From a checkpoint of a small transformer trained on Wikipedia.
Size: 8 layers, width 512, 8 heads of 64, MLP 2048 tanh GELU, vocabulary 32000, 42.1M parameters.
Architecture: LayerNorm before each block, tied embeddings, normalized queries and keys, attention and MLP in parallel.
Training: a variant of Muon for these matrices, 749M tokens, 5716 steps.
MLP neurons of a small language model. Each row is named by its layer, matrix (up: input weights; down: output weights) and neuron, and shows model dimensions 32-159. Each number is 128 + 32 x the weight over its row's rms, rounded and kept within 0 to 255. Numbers have three digits each.
After each neuron's rows, "fires on" lists the tokens most often at its 100 highest values on Wikipedia text that the model never trained on.

L3.up1017:070098108096073130172149161147092019115085134091173158115081149115130172107062147144108132115128107130135168145080123115100107140195203132122091100133064106143136127114133109101184166151151102136142173105125213147114159128140126119119151092122090193137132113087145112066077106134107082158086199133125081073145069138150065057124102149085132114082119124140105127088130139170214088188124
L3.down1017:104133178138133167125151141134124120124092109110173186100077120025112111148139110136098130139099128154048142192092121114127196159162131143093119138049148141117139090128155162135155123103140111188169128084069131076156141138133125120129155180139131139127137121090166142114094118138110114129132116139107161140136189106216140116177105158142130168154135124126147089111125150103206115139103
fires on: " different", " change", " similar", " same", " changed", " increase"

L3.up1377:155096136145135098166069114112110156132115153144099161126083138100106108187075160069109095126133182154108133191097133120190141197192126069111139078104138115199060118150132079165148108111089102184170151127134124073103115110159152086153169110144124182094087200183140133118144085087161195138048135093110129150117138111145157105091142147120127189088107154154154151179104150125126166125137
L3.down1377:135200109160132149111132135135158209120127115154150161157141084105135147115153138132092110090148148168130102133103124082148091108085090096133127160098144084181162138087157104114125043122195123094043124073118137134130091169117126097099086121138102124100129125155177146179110151156092090119197115058144105117172135105103133136103105116132170120095161121105143121082121126130158149110074
fires on: " by", " Title", " to", " To", " announced", " O"

L3.up1117:114134099142111112182173100097049123166114143159148123103115144133122161177039130079115066153125156126180121130096180114136116163151080149129114134169110108128132114083113162189193152170124084181136058110163091096086125150188122124171125152158131122124112119147138133137141142149118178168131142132118106129151110144137160133172161089160118180095157157159153129145129113115134157119090
L3.down1117:127128124136124149105131097148129135133157162112124142110131164134154205158186128186161137115109127114152133139119108159165146150143102124156112157142168132149101130189096105150147088099065152186114160061126099087139130147141144146158098126115148194131104164100134106197188081088082120151163169121117097175163109160145142084125109054128107158124052160097160099141087124148112136129160
fires on: "s", " with", "st", ","

L3.up710:132114157112054087110117128164159124155126135158202162103123117089127097121166182121120141124138124106102169103072187143110122136097177156110167130116149138078085141149107136103131153136169143148161111074138065074111131164104188088084144130092122111104124112108217135137136091114136120124119152140087161124094184140096050078195091156138128137127087145155143007127133140117144128181144
L3.down710:117131143122101135117093128085108124165209116175109123192061158116134114151069131149109146085125164136165067171110096145146203129086124169098104131147145197131125103132122141062088119116144112069079108136167106088121169166128134176062108119151191102049154072106117134141158122063161155095142164113167127114118104164136089105156131149109161127154082115106082158061097102101135086090136
fires on: " same", " their", " its", " the", " some", " /"

L3.up1416:122083130175172156167090156163114176149119097148092114119066156131150137129159168148144058153093112129091128180143134115115153119126108112155101138130146125133157109141100153083150103103152108115190129094122122125170068127157121122169122052124168101147078143143174136161172098167183089155115169117149152129120149090127118134091175203146081162034123137145080114094157174096171106080195
L3.down1416:139137162125120117092114127156151118099144093164106117100108183132116102140090098137081154075095093175136167094119075136090171085106167177147154059100135097124097115094116157145117110128050117108134119168083144137162107174137201167122197092147165073095115117166083030099147107130162135131099093136115130150128040141124094211104149147166127146130092139099070152124171119115163132172122
fires on: " being", "|---|", " (", " once", " case", " after"

L3.up1867:143144107174113085143152110130133153143118166135147099131151080140122111120180151088136118132148148126175081113088137170115145083134152123141124080132145060092129114112136068083104131111101101164111140091100138103129187171198081160141086071070158156150183136166116150111115154133141125099129139101097165090121125115136116148201102179068102122189136154136048163120156160135106166153181
L3.down1867:160153107195138093155105063121147174118129151135151196206117101101082181170079147113151110210128148141162115160139141091143149094101144158156105119117129147148132152112131105134086085153097142138131116158111198072071106176179110156143092181134107106063173105123062097141134174186077069109143114123176130118139119149162132140102120112147108116156135170046123136122099168105076101058124
fires on: " E", " A", " Se", " Be", " Pe", "I"

L3.up1774:126153120106096112120121182127151182106108096164153137152117142091154156120066119130131132076079163131121142125070117112145106113088127112095147135153218070127114156203171128174094114104195167168148147122076130083099156133122142094095138095098124146156158104118177085125090110093156166153123107145102161108146138160104136107147135123130143169076173095104100149124123128114132161160131
L3.down1774:119197136157131100039159127194137140116148120130124132181130132103114111120133114173089103132134130137108132149153123145148113122168165144093168108118111097207131065127192146110188132108087132162145145128097137141116118106103097126159140093078174082030175126174203154189102080111131142092127166104204140141109119037137137108103112097133135115158129076088119106079085102147151111148140
fires on: " that", " St", " Time", " as", " which"

L3.up743:102163110160155066102143083154145123119183050136159141090121126109146133092090143105128080186080156109127099125101195195146108152170119145112182148099107100129173141213101125144102067130136139131146142098157131090115044116151149079142148171140124162113117093132117123108132099154115133119129124119155140137177151152061073099104079165116121212143161137147116098081153136104104163121129
L3.down743:144181117115170118114107216105138095097163084162122110128089103140116098104139143095143122097140123167055078101142129117147127148151159058146171159095150102121098124140082094180132142122163106098121088180148170103156118098118077065114135163146149161200150062146134178155106139136115117117102150168143120153066125151124130161094136086096064191097074082110066073156170159088100145091161
fires on: "s", " is", " was", " Taiwanese"